{
  "n_layer": 21,
  "d_model": 448,
  "n_head": 14,
  "n_kv_head": 14,
  "head_dim": 32,
  "d_mlp": 576,
  "vocab_size": 32000,
  "activation": "swiglu",
  "norm": "rmsnorm",
  "norm_place": "pre",
  "norm_eps": 1e-06,
  "positions": "rope",
  "rope_base": 10000.0,
  "rope_fraction": 1.0,
  "qk_norm": false,
  "attn_scale": 0.177,
  "bias": "none",
  "tie_embeddings": false,
  "parallel_block": false,
  "init": "orth",
  "init_std_qkv": 0.0263,
  "init_std_o": 0.0327,
  "init_std_up": 0.0377,
  "init_std_down": 0.0377,
  "optimizer": "muon_variant",
  "lr": 0.00473,
  "beta1": 0.95,
  "weight_decay": 0.0,
  "lr_head": 0.0028,
  "grad_clip": 0.5,
  "warmup_steps": 200,
  "schedule": "wsd",
  "decay_fraction": 1.0,
  "decay_shape": "linear",
  "final_lr_fraction": 0.02,
  "batch_tokens": [16384, 32768, 65536],
  "seq_len": 1024,
  "doc_mask": true,
  "train_tokens": 379600000,
  "steps": 10433,
  "dataset": "wikipedia_en"
}
MLP neurons of a small language model. Each row is named by its layer, matrix (gate and up: input weights) and neuron, and shows model dimensions 304-399. Each number is 500 + 40 x the weight over its row's rms, rounded and kept within 0 to 999. Numbers have three digits each. A neuron's up and down rows have the sign that makes its largest values positive.
After each neuron's rows, "fires after" lists the tokens most often just before its 100 highest values on Wikipedia text that the model never trained on. A number after a token or word is its count.

L4.gate35:532480468489431478498452508469569470508480427467514497511533494529513457494517544547536515500466551464532488412493560475520455500449494523500543479482504521469449535490481536507507470456479474491486523482425546553458506500527516516529501521494452522407462496457446505450500443502528553505
L4.up35:464558408467546505524491423505472487564463478470454519484535501452476555533568440462504511490516567563448511562484490518526507470421461500566465583537444430488545493468517523533469431471520460522517537468479448474542483497478473507405519526579458548451496420491553534448455470398546516478
fires after: "." 82

L10.gate301:487498486502488452552512485467565477502500499469542527570494522467559405474468496482495471471524438413495569560534483490484477523544489487591468556522505500420547511483510412532532467506505459516536494472485441521516468491508486506494411501572463512544499489536456486472485590416514477500
L10.up301:519434513481492527518472483559466471563521486462498431592583461487506549481515509487454525528402474489520442426507519523514484517492451511553522505491538486543489503511544480529456550471508510534464494441524387490567591439517554544461521471511498559492475478523484485511456509457488452444
fires after: " |" 28, " (" 14, " the" 13, " United" 12

L6.gate526:419460489445486554565534410555521527449527423441481446490526493549545523494544530545492462464530514419526412506505489532520516496445427530529476520519494493555578522441515533466567491523490492530503517491479579468466426485520549463529540565527522482516534465510502559531530456463530487492
L6.up526:484497553475504544515466534545551543540404421457455453494431508512511488481464486500540542494551584502449491452473527522495524528450486537513528505494451472556505505502510509485530587493483452480549546439490431474510493471541547439521519555505495505470511524503420553587593450463448493522
fires after: " was" 21, " and" 19, "," 10, " later" 6, " served" 5, "released" 4

L2.gate239:498547483561491474439507513459492555489542522521428533454574498561514508543476477522492552522515436494412504484506512553443478465489533472480485465466489528478513523493489521533404492487520487504524555477504524482552482513565472516554491526516459603587537549491478512405525480473441462472
L2.up239:410582528527540486474436507493434511457552460479526538491473521524471443533495538484507531464512516475453458560504514491480509516472532513485555477448507503514487587528509530558525434496441508479434442430416481447562471478502480493479535499517551534568493563485490579535531415530516554490
fires after: " the" 24, " in" 8, " Battle" 6, " summer" 6, " U" 6, " In" 4

L5.gate214:574521515487443557486537461484499488422445513482452445611560464534548462464398434528477474537505517551524505547502488526536498489483451529420507585496475500542502505431453529510485487498501476566546472533421551413450534519528453526495515435488400479500460408496507466603508538507531482484
L5.up214:555490488454370532484464459535517540537496507467480397525460525497518500479541492556490544507533538478527482467491452539500493549500429565478509537471438440590542505520513431478451519579503468523548505554527537430510501591431449414442482419512471537514494480544467458535464526477513550512
fires after: "\n" 43, "." 9, " Year" 8, " Years" 4

L4.gate554:444488538457486482558413488458527485454459549552537517478522399465431452531527530480490507483416717471498498481535529468448581441522551501537531512510495442508494518520528562525496493552444469454520437458506509557462455469536488456511483454495494524457528547501513458488554457483482518523
L4.up554:554460554474491521461436553439502539506468536490444465541531427451445508437519520447479496458495737489556575561532484467524490485551540510570539574533484484526494504492562507566441480539411499527578443436494521499509416495525472472461470501460481481431509513524469479499484514498497524570
fires after: " =" 36, "History" 13, "s" 6, " career" 4

L17.gate516:489529534531501510550542518482472447458498516535464500542482519527552484511499500500524454472561510466495526488510589499511461551524530486469486506537403492486476487542450492553510478560453509565551474508471518478478486558479478519539472427474431543461554467474457508551538539515498504463
L17.up516:479516543458464536495404542517503450473508523588451502449517447453506507517481492509389511469455495478513483519454428589544479527508464506463484479469517473506542539505511511502501531466532519460489543504490498585555499572480499516446500473479435529495488406576559503455410531476530537470
fires after: " |" 50, ":" 11

L14.gate16:515467514569530459531528420609508487543531480503595543515557475506502515471494471518519497475447515480485450476493468439535476553477452469548455509571476494438449537556483572481477594491519524545473496529468461555553465485512441508493471495478514542538548508478441481467509482489524509519
L14.up16:535491500536534520486458557515511565510525501479514593418543497538517505560440541502518494453533579498522541451520474421547483516498428470500515442487502462481481550539525550488506483542522533544475512488475543478521534473494527507552428549517413475500468425461577505547483539483507420561
fires after: " |" 39, "N" 6, " /" 6, " (" 4, ":" 4

L5.gate245:537542506534440500469464506506502530490519427570550472536531452511485453463492479515457515493396556523504483457448471553505484497486521585443445499488484515453485460445524557557522461427526473486487533494469492474495514491492463499480453521514423495480498512533446511472462466496532487519
L5.up245:452503518511525458431461430518457541471513585457546500507507528518525481526487455498470448487505493482447504436511458496469461504463494536494424566457436462466505422464535496386604535478563533488488494581478493550482522484473505531445494559551518522476494505521480508480495510522568427420
fires after: "\n" 76, " (" 15

L18.gate298:464459441511444494473446451446598523443562495542557545479505443506508470503514512533572484508474522548509495525509443465459463437398461530496598524547566511488478516577483513489487471432542480530478451523496547533534494429549485509485478440498465503600527439518465503478532501508528504507
L18.up298:475507512427573590424583477501556554406561521464455511484539550510548560519422428505432506516475509499438541473546505485538482527468489486488490486594529479562496486436523469500481535514528537491490489468465509615549516543501498459513515474473554494538455536530434476452510480456466516470
fires after: " |" 30, ";" 21, ":" 7

L15.gate418:513484399551475510446513507463466442490533547424481511583473576552490489480531457537551517447560502469470544481562513457568483538514513537503536440437497460522488534551420487534514481547525500497538581522488476453496471488493599487463481428548579532534464485541472536555486459514460488469
L15.up418:565550533498455509538518510477475491520459507519483472548489522552519557412512480547471512460490492510474507496536536451534540497488489475575531494415509511492443454550508513478584484503545532469560510493553472581534561438582494468462455451457500439455503484412541494499509495495531423497
fires after: " |" 35, "-" 23, ";" 20

L4.gate379:520572505479490444518502497490480488508488540484473522497524484434560453457497572407559470544529428564552501499493448447483534493448506477555574469512487512514427444494453517499489533521408494431460494532521479530494495485494504479525485465486502470457476475505442525499555526481475492473
L4.up379:481438476483511430571515535472506464415529542513491467440481497482528514477556504462508513484565484493478410552556527509496481523587550456475561588503481505513571478526550415486490493589528581481536461489519471459440444506531520446496558441489455425471521444501367566489495531511468470537
fires after: "," 71, "\"," 4

L5.gate345:529528484473501480509530545515553504534526490471488455497442411517514647507533446382518465558469513542508511464559544514552450521452455580479489446526491585516396497479462436536508578546459490499576448460488515463542535618507545511458470535490534523543512451570510569499480516503517522574
L5.up345:451589458432475448491530541489519489523548429513475490552469494490504514496457569464529551515483458487504435483480482500493555478504452451452508462492477559598445557506469497430490504494534436484491538530466571541482519476498524512478525434501435484451521488568486513543439448505478539535
fires after: " |" 65, "\n" 7, " at" 4

L7.gate27:497545558509532498508490546501543440461540508514500414531463427498474524573571487510496513441432490468506530521445529588518469547506545484482429479500493464497539551471455559487572480534568517562568622447512475572417467524524394462433501547437470477496532457555474498450468516489524513523
L7.up27:558497496497574477517455443467518491530501522538496445602543467498444483533446444523502457476596505474497576489451443537539540575495468470433535482558499579473508490504485528476556437481570540529494551493447542484466491539545474495549523450445484512467435523464517544524444543433504515494
fires after: ":" 19, " 3" 11, " 4" 9, " |" 7, " 2" 6, " 55" 5

L3.gate361:522512515508466413559443533477608560470480592532454593536467503468526425505451489522526474512428516515504518508510430475565433529536508516504487486455437562486463503465495458416445484490498467511570476530542441433465519497508468480490473536465489537495453435457545486498474480538444466480
L3.up361:522549535475519498511531527534596496517544508488510497456407469456480458482459568464476539455456475491550537540531456470509512448503552530454527554523473492467546407492541487514558482551481464545451507517491504509527534487509419508506548550410461495501521480510464569521456551512499503434
fires after: " |" 51, "\n" 26, " " 14

L17.gate247:560500462486514512491566589492570504506479466444457523482550492520521587522494500412480521570506542547521500572500445577489505538504455511519545539516487528406470488482503437490553479518540416536468452437466409472494407506527573507484526479506546458474521490477505536536484517466484461541
L17.up247:606552442405516513507481467500486462517483447534573435519486565539502604498490492450560511498522550435445495415422386531507496511451497487516506575453482467467505543494515495484524545515587534546499445477534541515542452510534518551471476485463489472508517486447505478512544541566529484523
fires after: "\n" 35, " |" 13, " 5" 6, " 6" 6, "|" 6, " 7" 5

L12.gate282:517505507468571560482534445411569500445521564545488488562482481491510469452528501499475458491512536448550466502541543515456530482494506514460557542493472522550534467554502464530543508514558620520502468494521494513496455500514485485473483511476522457518543473493489484491473487493568503601
L12.up282:535567467453569522440553482468429517495454531534456472444466458563545528507526464502519542506503510516477482480478515515528491507492489537489541561539507524524411521478492487524489475532432634543467509517481513470531490588502532483517514525545459536544473505482432503536472497513489531552
fires after: " " 46, ")" 11, " |" 5

L5.gate473:524452487513484553489486527482465528536468549504509508511515468591489520577543502480547502484492464467424516476510452486462599473553543464477488500475471511431562504520462519488450508446551572465526505523587457497516510460503534486492459474469544469527483493473451461525576478543506503417
L5.up473:572505491443496578467489520514581458542434504453592547484508448508452474481469589487528532470537489569534506497464473515513388510537447488496524446482461481530463549534545453527462532542585486493495493537438526482523492473499491469486446485517506574490462504535546496461493521497532369463
fires after: "-" 49, " |" 9, "ed" 8, ";" 6

L7.gate411:552501463502466445535478498498578567520538555506491513501447485483513472559465522520535441502504443589413528520505501514492457510579474461523482518490456498558454585509536513509541518432445561450520480466560508373395445507505489490447521532520507460524509498466445603444494509474482542512
L7.up411:530509510508548483520508548498483500550510539480538496444468498449556488482471492560568455572485521525495453575440517567581475465497418460492479391584463469526531483451558511468504476497517538538537549469478458478487529531439506505512484436421494552552417503412527531484517571496447480434
fires after: "," 61, " |" 4

L17.gate147:524543558542546525501550475468500515531513459511504511445509500559504462495522489532545535514537536578551537497526567467522469487483487525466482423562527504495503458535443534590527470495500463431536481428530501477526515589510592455469503495467443496549547508514511517511456488470518437538
L17.up147:526506514474436512453539566497459563492536478498534531524549540524525505493536528448512503516453516503500517457567495461505557415499560378490441537551525531431484467501522539494534548458501455597473499499477495551495551526564577508431466512465517517510494486482519580475487492492543406491
fires after: " |" 55, "-" 6

L3.gate555:543527486535513506474513503461536533481526457570534494513492491491536530497517537541492446488540491539509493581529460436458574469529517509504482525435493475496494474578484522424442539541463505459502438458453470471535515469477446454433518479473489475445566566519483489487554516448471519486
L3.up555:536507449556437497529492453559522493540463574542495488504515453487495510481527493522531464513530543543463380440497503490562480505535468540572520518445464508552569524519414538448521478455502529462486416505462398488555552471530500411477552460455518510553493474458466501538448491515433442488
fires after: " the" 64, " The" 20, "The" 14

L3.gate393:503483534518488580430540449447487536536505543508505456498455432554513503453525571496444423468499552512514529534486513427522494523464538553535482520509509512490439434419470561464486557486555532517438501580477486527500435406427536469543471539473497512535489528450562467459523477520570524470
L3.up393:501467527475516468470506427506410482467483517493543484482492526433448445518534473537445530398489528462507580517509478463508510506460533530482464438442472483521487527479529396485491515502508537511449521567513446509549565441438483497479454503488511572456509532479565512516534501529517409453
fires after: " (" 44, "\n" 9, ";" 7, " " 5, " |" 5

L14.gate80:459438551530461463548560508427430570515507554462511471555546460478590536485486510406454532534572571498436507496603547530488565549530458450519521500524489516667473511506505527469472523535544456515527496460498477503440447526503464516580493464558514539509542524457524569568512465506476485569
L14.up80:460401446504485529519523444530530541453439467525467460494485506510530484557465477451447472493525559566517501443387538529424496451480513464533470499498525518594525512522511515548498569545519484525443489470538499519497514519484523445476515511474460449424500469500499466458513533457455521487
fires after: "\n" 72, " United" 10, "." 4

L4.gate213:497525472505535554452555513318499466473519521468431527450432513553537573560520510564441551580560500475481464497473511524510550532465451484494526484501513480507525476459472526511572577464531579479504606496474527492570479512483533478571549519401440520463516517517484511511474507512518539503
L4.up213:486459493546564586515481492545533518486499499422546490438536418497490539500484494562474517521479458541520546485499488565541511449441460486498485450493407586459496524500472470458502430446572541442468557532547420467516499527512531467526420544439478514503454545530458539512430444528455468565
fires after: " |" 41, " 1" 8, ";" 5, " 0" 5

L14.gate463:479514553563561495466501500443505482562527468532382518540455503554485363456455536446497513501512452508476507520479531529556466524490537522487547463589452556569496544446505477446513521543480459547482482506523523548423548506460466493477499546485505471525562405537461443484506545544532573483
L14.up463:497487517470530499510443504546468483515502610488440512545472523533602460503543520525476556445492557469500488434492515503496484531505464451524469505511482557504550505490466411517542456444559481475531485452484537521458546464490468490456425540469457603481520513484537457548512477440490473453
fires after: " |" 27, " 0" 13, " 7" 6, " 14" 5, "|" 5

L17.gate492:478461468473531514555491510499496501529602512474432472446462534557554498510497518479479516506463463452470455557489479440417503504542523545531511459465513465527451485472432523500490543478572512471561559434510527452498477477543520480497419503464530480526498495524476560499437498459531525490
L17.up492:536581498446563499479551549482455481532506440559516468483505519507548526449474494400546513524500526515533453529490441498450412501421434517541532492556535495535464490476525511511452520571469518461499550497465485501508463459467491530406444526506518556463518513485498513497432525483466513517
fires after: " |" 39, ":" 28, ")" 8

L3.gate412:507459492567538453560495448538470531549479538504580516491493535482499517502517427500439483504517478392443515568486481519393538495442525499481465535486392472471538507449485481504504455484564485411484491563500461527561481480536600505476569525433472495542513452488510442517480527479494479554
L3.up412:515427519551473520546475518564443511537559488543545548499596435549531473496541505493467563498501459500526535452496504603491562504545563430570506484501486498515508574460475508475509492568485557445480462513525510450502465460512483508508470508479479513465584533479471451460483464596465541523
fires after: "\n" 32, " (" 17, " " 12, " argued" 6

L10.gate69:482492524551483535480455505506577538537567582396561497496516484476528521470539603511525509493519454471544496533530537497419475544451525485559467411474479537483495490514557489524422458496443559532526531509570525469440389433449432523494487522492498427581456473508495543458540535528504557513
L10.up69:496524514520545503489463467565548490510492494515485531468516526490578465481503469453485556538472522475509504575533451563535525514559503447505476411509502519500484538489491490528468470454536498559524515478497466485579460482525464514621531529465487498546496411470463457436472485558448483470
fires after: "." 35, "," 16, "\n" 13, " According" 4, " and" 4

L3.gate374:578489543539548434459486467518506529536542541574429520507462442554573454470534487564417537568513433513494521506513534455519521527495513451517535476559457554519482469505499563510509480495530456505481527515502488501457469465470465513473505547451476472435502413461471465461498454531521500444
L3.up374:515453526482536469533454460433534559459517486468557462539466505467595434490470460525550475496561467454524476395471552550497490587488535484561538513504444552495489455511472554528478409471454564498521464526472487527488570543460502497565464506519536513479541578467491528506428543433462450457
fires after: "." 44, " In" 7, "\n" 7, " For" 6

L17.gate372:471451511541546465507463471478476425542518478460498499564533533499439533544533483539431484468458488492522549452454435482536551588541438524397468506531488541524492511492497531448521462535513539441501614484416538466494559469468547561456413547558519485486542470554521529430448536456476506487
L17.up372:466500468565478442487415505497523501495506492521503527524582514540507527507458467504486465535480464504531488503492471468493528552477515563471525461482468469506556524448561538453549503538501464499462473528510613533520511458534522499457467544538474512494502448491515516430542448492535494563
fires after: " |" 82, "N" 6, " 3" 4

L16.gate152:555453457536485410542439495498495470447531456528512531515435501459478544497488491462509496517520474486538532438572530564537484483543487502493485541536468480523495563479430475447481535520511477517539473479451476449491445530477607493548486431477466487447409453543455447483485484525497515486
L16.up152:511442468490511468481436433526536579548489446500511498474470540548460463387466551561490446498473563543490534508467562528518486484549508497471532535514511474420534516493492517505559408524522511570478567478439493525527560433513494485492483501498525423497536482512505569537430467516488417523
fires after: " |" 67, ":" 9

L5.gate253:501560559469499499523504570501462604459434498491479513494514488408507430481443480549522532532456600510453457512510475518490455502503503528524567547534492514543429507534597454472526514486489510499504484410489527511469514485525482488456517504578563522496516558480480490497512505507564524524
L5.up253:502541506528474563565515563463445508548543479563506470470469483554489500494533497477476488422549621533480527485462513483484491493473451544478529523506496548458550486484544496505532539501438527475538555530478554524570484477548545470475443468503457560465496527500476502515567456476468539542
fires after: " =" 44, "s" 12

L6.gate309:497478532529467533496480515446558553545524488490510453484464487474517464485519495545543576482462618481516533571494498468539503526506525461523559515470502503464469524426508521466453491477497508511559492456517549413514446504473493470555532554551512531511529529422503521438492501503485548554
L6.up309:490461441471493424526441384491486507528507459489526445455505501563547441505509498530539522506521602558477511520494487505491453490478524488493540530542485532509574536593520509473496484512578527471508493535447568471506467522480570483456514465477525486407470425469549488559460472509498403518
fires after: "." 53, "\"." 4

L15.gate460:485480560406489491477514574445465472493454483444536481474572522565537545555512538474539452416500519470547494511518529567517511565446414498581481528451498455565469458477489486464548559475491372492479407483510519488424388574551526517503453507487516447496471429514490507529457542504516536475
L15.up460:578563460505462480464370525466464484492468444457463531545517520501484557518535516589509539475474515499477517492491456587518494520493479475518521512466503457514422547473471518504489586417500460445486480450438547493450481469502529588523556466501506564480465465507504480475437557574492522521
fires after: "\n" 49, "-" 4, " 6" 4

L2.gate55:469547533460512478465476535494497524477484528500436497512426509502484495525448538550456495450480528552522490501532458510530514470475457479523468517500520574525525426497514510455512532423529543542518516459563528491555507484499530503469447526463499481500450498524449487468523526464560469500
L2.up55:483563497466512542459455551497499492504442512532543508507491532413556512417501452422493477527483578534460528525521475466477438486497547478554458544572479552497558467566505505489524504457477480506511421490531466477513589483485544465498490562502506515504460540461496506545536487473578460424
fires after: "-" 38, " Bur" 6, " Yam" 6, " Rand" 6, " Mus" 5

L6.gate264:494569498518472496470514514541521480521480524548473479466535549473523430468524450401453494530520484504481516473459483496494490475511486493521495479401469476520533459521514517451476557429470496563431491489515486418425543448507526519501443439432546541481512475394496545515445546535456563458
L6.up264:449458483610552479528524464499482459485517473487516439607447576484464460446578535485518478385493519502542489510565579502491459492489500534521515449472480498522532529507523472468418438519492440553528512495469471483467553539550531457514495542500536550453450471465440523451437462503573534493
fires after: "\"" 27, ")" 23, " " 5, " Albums" 4

L13.gate10:483484580456507514479511536490485530530529507551480541463519490469486522429497587475423523473483422444481517555561499500433479517454485478506514406569448497403540457541451461436515494477477510493504508532485507535539496607532469505462487510499540551490491482508506553486447498451529576517
L13.up10:507471521482497502405491541533487448465524550539439470457503503505563541458521509493513455563437489450524491483498511555501542500510365581485538441516466568439487506472501522540469485514504508424473496458473533529552515485496452484481435515458552500536461487504441483502451528418503538442
fires after: " |" 61, ":" 5

L3.gate515:548521416471513487511533459458577486529537560576539410474477493449487533490568477448531548508426514527487455464467447469462526485518501444485516469540461468548520463463480507493502511484498502561447514517431517504448443491519510557528541445473554475457525543482494479536515542474510436465
L3.up515:519442428437427505523610463512571500518483554516483466510509503501503560479453502500497433530470488484417517427443449492529467578531475475484513521578442541486438480494393481439528485491480488513523541552518429507504510441501506475503489475495526508486432589386471502477436505395503504541
fires after: " the" 38, "|" 24, ";" 11, " |" 5, ":" 5, "The" 4

L2.gate141:509539525434502551549482424516516551477451486519512434444515517443530440512445526497507460486486477498545564503532567588541466499472445513589525517557503512508489516551486508444462573495472485426501473488531451467464555468523440566477539530457504577487534478488479514472537535531502463456
L2.up141:583493467508447486496532436565461411569575455519492438407463556484526589482469505460514500515430523572554529499565491457488449583517462489506499517507433549504470510501497507536426512550569504444476454499557485507519488499499503461530531506520464495536544490506553595531580441530507433562
fires after: "," 64, " " 9, ";" 5, " |" 4

L4.gate429:475478485478574569526473468538624545470488537537475533524473483507571477447535481495498556473531506424484517461475532466492470560468515451565501519537482485514544494536520495557501471496544436509488539528503508527509565511543528555510506525494449514540510483497453419442541511539507528516
L4.up429:494478536484546470496505475507582498451470492538449520541562435518643432473497549470494541519495516474439552471526504505453495595478578447517432471545491533502502510504532578546504548463559468453522479482481453570543501475505538453554458492456465487592587526578489464489530476527476502538
fires after: "." 25, "\n" 22, " " 7, "," 6, " due" 4

L2.gate472:427519505542495550441473490439516518458444635447476452489487521489559526444502529474454543487495544498547461483464487501622463535551503515487519531485476479494478453485503562519520499485537456473514537515509539504575439510444541446493460534490464467509469431482571506553546502482487454487
L2.up472:523460537537505488509481535506530474525526468457556462522541480495593573464513548541520430545458495531516454457489493558479478446518489501480468531431489465519494606549434407514531539527476484481521528413558572487512528441473540512472482464465494543534536535549508494563511436499461475534
fires after: " 2" 16, " 0" 13, " 4" 9, " 3" 8, " 1" 7, " 8" 6

L5.gate375:523485463430556454480438531524478523473502396479474480517498446469515567504449576476525525467498493480400487476441544445515508544475491526441556534486498466522514486504499507535444509503451421502475530553463552433542434531502537460434515546562473510444514419574500473480536487510543448527
L5.up375:486473532473479539585465427435505555515564478465493467530432448539551526474486481572402542513520589491516507488543556508482489428459635487535475517564486490489518506412493508541518534543530459495530508509460461409580498510506462450492452541496497550446524531518471518486559533548500474501
fires after: "," 42, ")," 7, " and" 6, ")" 5

L7.gate413:509450410492503576558523471469481459456527450483520489520463504571473478483441518548457423500484478471457571558511463491455491506452424549474447514468482488504540543541477503523519430489453443558535480480503534494578523432528514464454523433501457509454484452496443439452532565542543545484
L7.up413:530452570520560476467490399501528512509565448488550513463444562523449430519463461570455534496525504548400542533533491488487510525611430482487482492529495481519495429528506435558469541514488444569516548545534471537540509463513478463470548430549476488556538459463501460482524596493599507580
fires after: "\n" 23, "==" 21, "===" 14, " ==" 8, "." 4, " ===" 4

L3.gate305:525458516442499563521469474466503508551456489508458446417557410505492457595480520441540536440472690500483508445503488500548552533513586542490522524464470456563494510495544567518461486501437544493546500523423519479509429457575520445434494456501535498402529491504461500493504518497434453498
L3.up305:469479491459482532538530529480500483515468438539542513464545407467487478522509477471517523511435481502527458476528503496458533536553577503529505562486449519541447573507524532556419431476478470470510461430482545475549385465540511496448474431493518468386525536541484475499482502445478480530
fires after: "." 85, "\"." 4

L6.gate275:502490517420485508410529516461583486423518476464477450526433577485516514453447461483527455559540509487540498530514528489503476528539522435536520416477501527464541547536495503477479555488541518492542486489487582403464516501469496490490510491477479492580548502478440509497532544528494574472
L6.up275:553457495531506520468595501478552452542530436460533521520485437512570468591515544524494537464530501499523559518522469506450451549571511528500435452532482606432496423502489501495414520540502553468554499513515489478504531466462482452559477539498490535453439414519451528408551491483529432502
fires after: "." 32, "," 17, "\n" 16, " and" 7, " that" 6

L17.gate191:405453517545502471521427502560480479461535536480467476487468488496494519464509447438551540508547382518507539576519467514549492576537521484534532453559485536540501487510542487503530488535503468474503468513524504586429513547495474528568546495483572475508461458521500559426529516484543556500
L17.up191:469509564578562465530479469496485530448498489420482534510405594508494512498474419460452489497563516514468437540517529498507514522582531533498506511531488484552503497485502546539500464540473453462523572521523584442553488465512393455544500527523485525476491534554494472561456517495434521552
fires after: " |" 53, "," 9, ":" 4, "|" 4

L17.gate477:475497452521475536462476491455521399556510541512475461497553520480507512447412515504569481570515443512486562595499556467511556516421534531530531548476555437523578527518451541455505532537596380505576533546556506539431462504491473500507433485455485518512517518419464542540543405505496461512
L17.up477:476575485451556461472519490437541470449453480482475517521553481518430405557444428582525445550489476600485500502540493475388469550414465499482514570513520464557523566491515530540471529441444541514484463523462519494427494529510502531488485503411515539519546492429536498485481488491496488485
fires after: "\n" 36, " |" 16, " 0;" 7, " Conservative" 4, ";" 4

L16.gate378:539506506497466415558581456478443485467429483512570472495485526513511545460511416470439509495472434500454513495545480460510509485474468502575483540543527559492554457466489522422512494576486512501530509574448469533424495415549493543485468513423493556518507517474481479536529575436489564513
L16.up378:476542552461470524514526477478506469463537511538501418393518496512526581550528523508429507472517554461464495508533465557514486486482481541479512514503511552461438490431464462489480506536545490562496517457570465553494454504584496521505525554509502522525431548491512516457525469476486552517
fires after: " |" 50, ":" 12, " g" 4

L3.gate161:549501446465550466497514525532486494522577485481495432566465543502592427504560427461504396481506484537483502511554540520461481455458432401476503517472554513520535526502497494439492439496572511530506461534501529465508453529539513503460475477419457574541568459496501581528534483478454542424
L3.up161:534512503416525540460492485499439518478525439468517499529463504495511504542570471441395451486535501531467450487548538557395594491472482465517535429490468520475535546558508572498448470554497466548483483472519515561471503514458460519494481426446524524507537494509503556555495489524550554513
fires after: " in" 44, " In" 22, "In" 7, "As" 4, " For" 4

L2.gate11:529492409543418461475515574530492573532482486551479542445515501482511561440511507542568491515525485476416487494566569475519486505488547489485517542476498512539439494526502560475553466500576430561476469584579520520463389432447488444520466424416499565477510510537498492494578494489475499521
L2.up11:529522514501483498510450440464587427543544450490516524435516539461414534546484497541562461513547579447567509516491452524549439465517541524477431439486515490515426485520539501493536542422544505614495546528531528491543528547537485548502552534509482512550519482502535452488455512396483502539
fires after: " |" 61, " /" 5, ":" 4, " were" 4, " Episode" 4, ";" 4

L7.gate432:484553462426466479531460495439519515499488522455572578508499557428520449490543502541503575498547524524482472535523568492510527498540470468490516509473459495463473539507493435454564541509565488509431492478473526498498484491554505482534512551520545488439453443425481482510489494464529507541
L7.up432:458486554519516513449535574498454533483531498524500516444492535602502592540532578544485507454462486566456570475443491489503449487463472455454476545490513513408496459504475497588491542497515510493506472555507485481499456512526491531511533496505449551529456491572492483497497441592496422484
fires after: "-" 27, "s" 11, "S" 7, " (" 6

L3.gate541:524526569409530517526470507476504473534472468467535469468518476525560527515434544468597554527449527505547484480523544494473512554462535455464504515506473461530486523489558487557474436477504469474477521448453523556515401468519541456442462499487455505406443453513497538481523504488496507496
L3.up541:478457549465497547522478493493535494570452456502406474488494385498541489548498460527512491552449433457510486516465517484507531533462603521516538548526438507504497529491508537571488473476481463419572454466458516467522468526567469403444514566525531477407502485498471536471515505440468512477
fires after: "." 84, "\"." 5

L6.gate196:483501453506523488423619409436467546474495518443495477534526494487574613512555521547420492496482560548429507557451449553476478487421474541530462559514472515568439550513503497517515514500506494479534509495547550504560459486514447605528565467573471501515474459535522463529569560504509481491
L6.up196:499436505514487508528558389517536508460523480493485453494552487567588449510477476516540442487555567527486544539534474503393483421527482561535493522530534498505451519493468472478473544480499501537462472518486494497451542535502496512503458442586456466497426516475474478497553513468448546608
fires after: "." 54, "," 7

L16.gate140:541582531558526491507502543468589494429502434529576465495539505529546521484435499537477483535487549540533470500529544494463445531481519569512577492425536535462478458530523578406519480492459531486512489531576467496499546552430537544440579496549464473498470538455475519434539571511478558473
L16.up140:430556592528443491480594536498438481456531476444473518468540480551525529511557507473522510486456505580459503518462563495454463523543491491507446489541506396525515452531539507558526575485490513513504500568530508521454555519504530475445494554512504522474397445539508521495542561515428491504
fires after: "\n" 24, "-" 17, " (" 12, " \"" 9, "." 6

L13.gate396:539433373517519523482529452540566521469530564544509482464420464519529590559498518496509466502429445437503529508531496509487447581510486415473450489526519524466490543473431554455451493511539543468536530494490585490496458508505433469538392485466526473560448545492540474530499479535474510480
L13.up396:485515488533579492479500510550489618446511537469532450498442492559507427490463514501512492492481503393474552459461504499424443526559641474488443411593462505477525433489516569472549444538442499537510514526469474485503536438503477529442536471457455535567539540492540510527440489514511492549
fires after: " |" 27, ")" 23, "\n" 4

L7.gate325:516489529493469490539469472534553557494581487442511534500525528518477530468489461505539501572464460557403521523421487512460459488526486478610473507482549506497531488488518521435467426504442518585447446578494505500459460547548481444571454445503489514518548490512532396544525493512506542494
L7.up325:467463529573439499483525500492480462480434462513494463453509479526454465437504534523549540541476503541480553547501494490466451570406468548551497517465419500536595489469393498506458504550461470458498565443483447532507494518525486488493429465425545503556505531489552478470537512537561510543
fires after: " of" 18, " on" 12, " member" 12, " to" 9

L4.gate255:441532513439531545476545449478469520523522468481492457468553461562508476451537493555444496532374625458516493528497522552505457457525572507534496546490524469501478387482465537515498457536454508454446507496457547489469527516498519446567556479497515498478483564413460485398509466463530498464
L4.up255:489473542567464399475453531428563482562547566483575482523566489496459463483519496473459518511461611487495431524476481491600454505541534500532488538518497455567484470482527496452486530484423476533571458524527548527543441530452523495425490464483523578493443553503458507478485493477507456482
fires after: "\n" 77, " \"" 11, "-" 6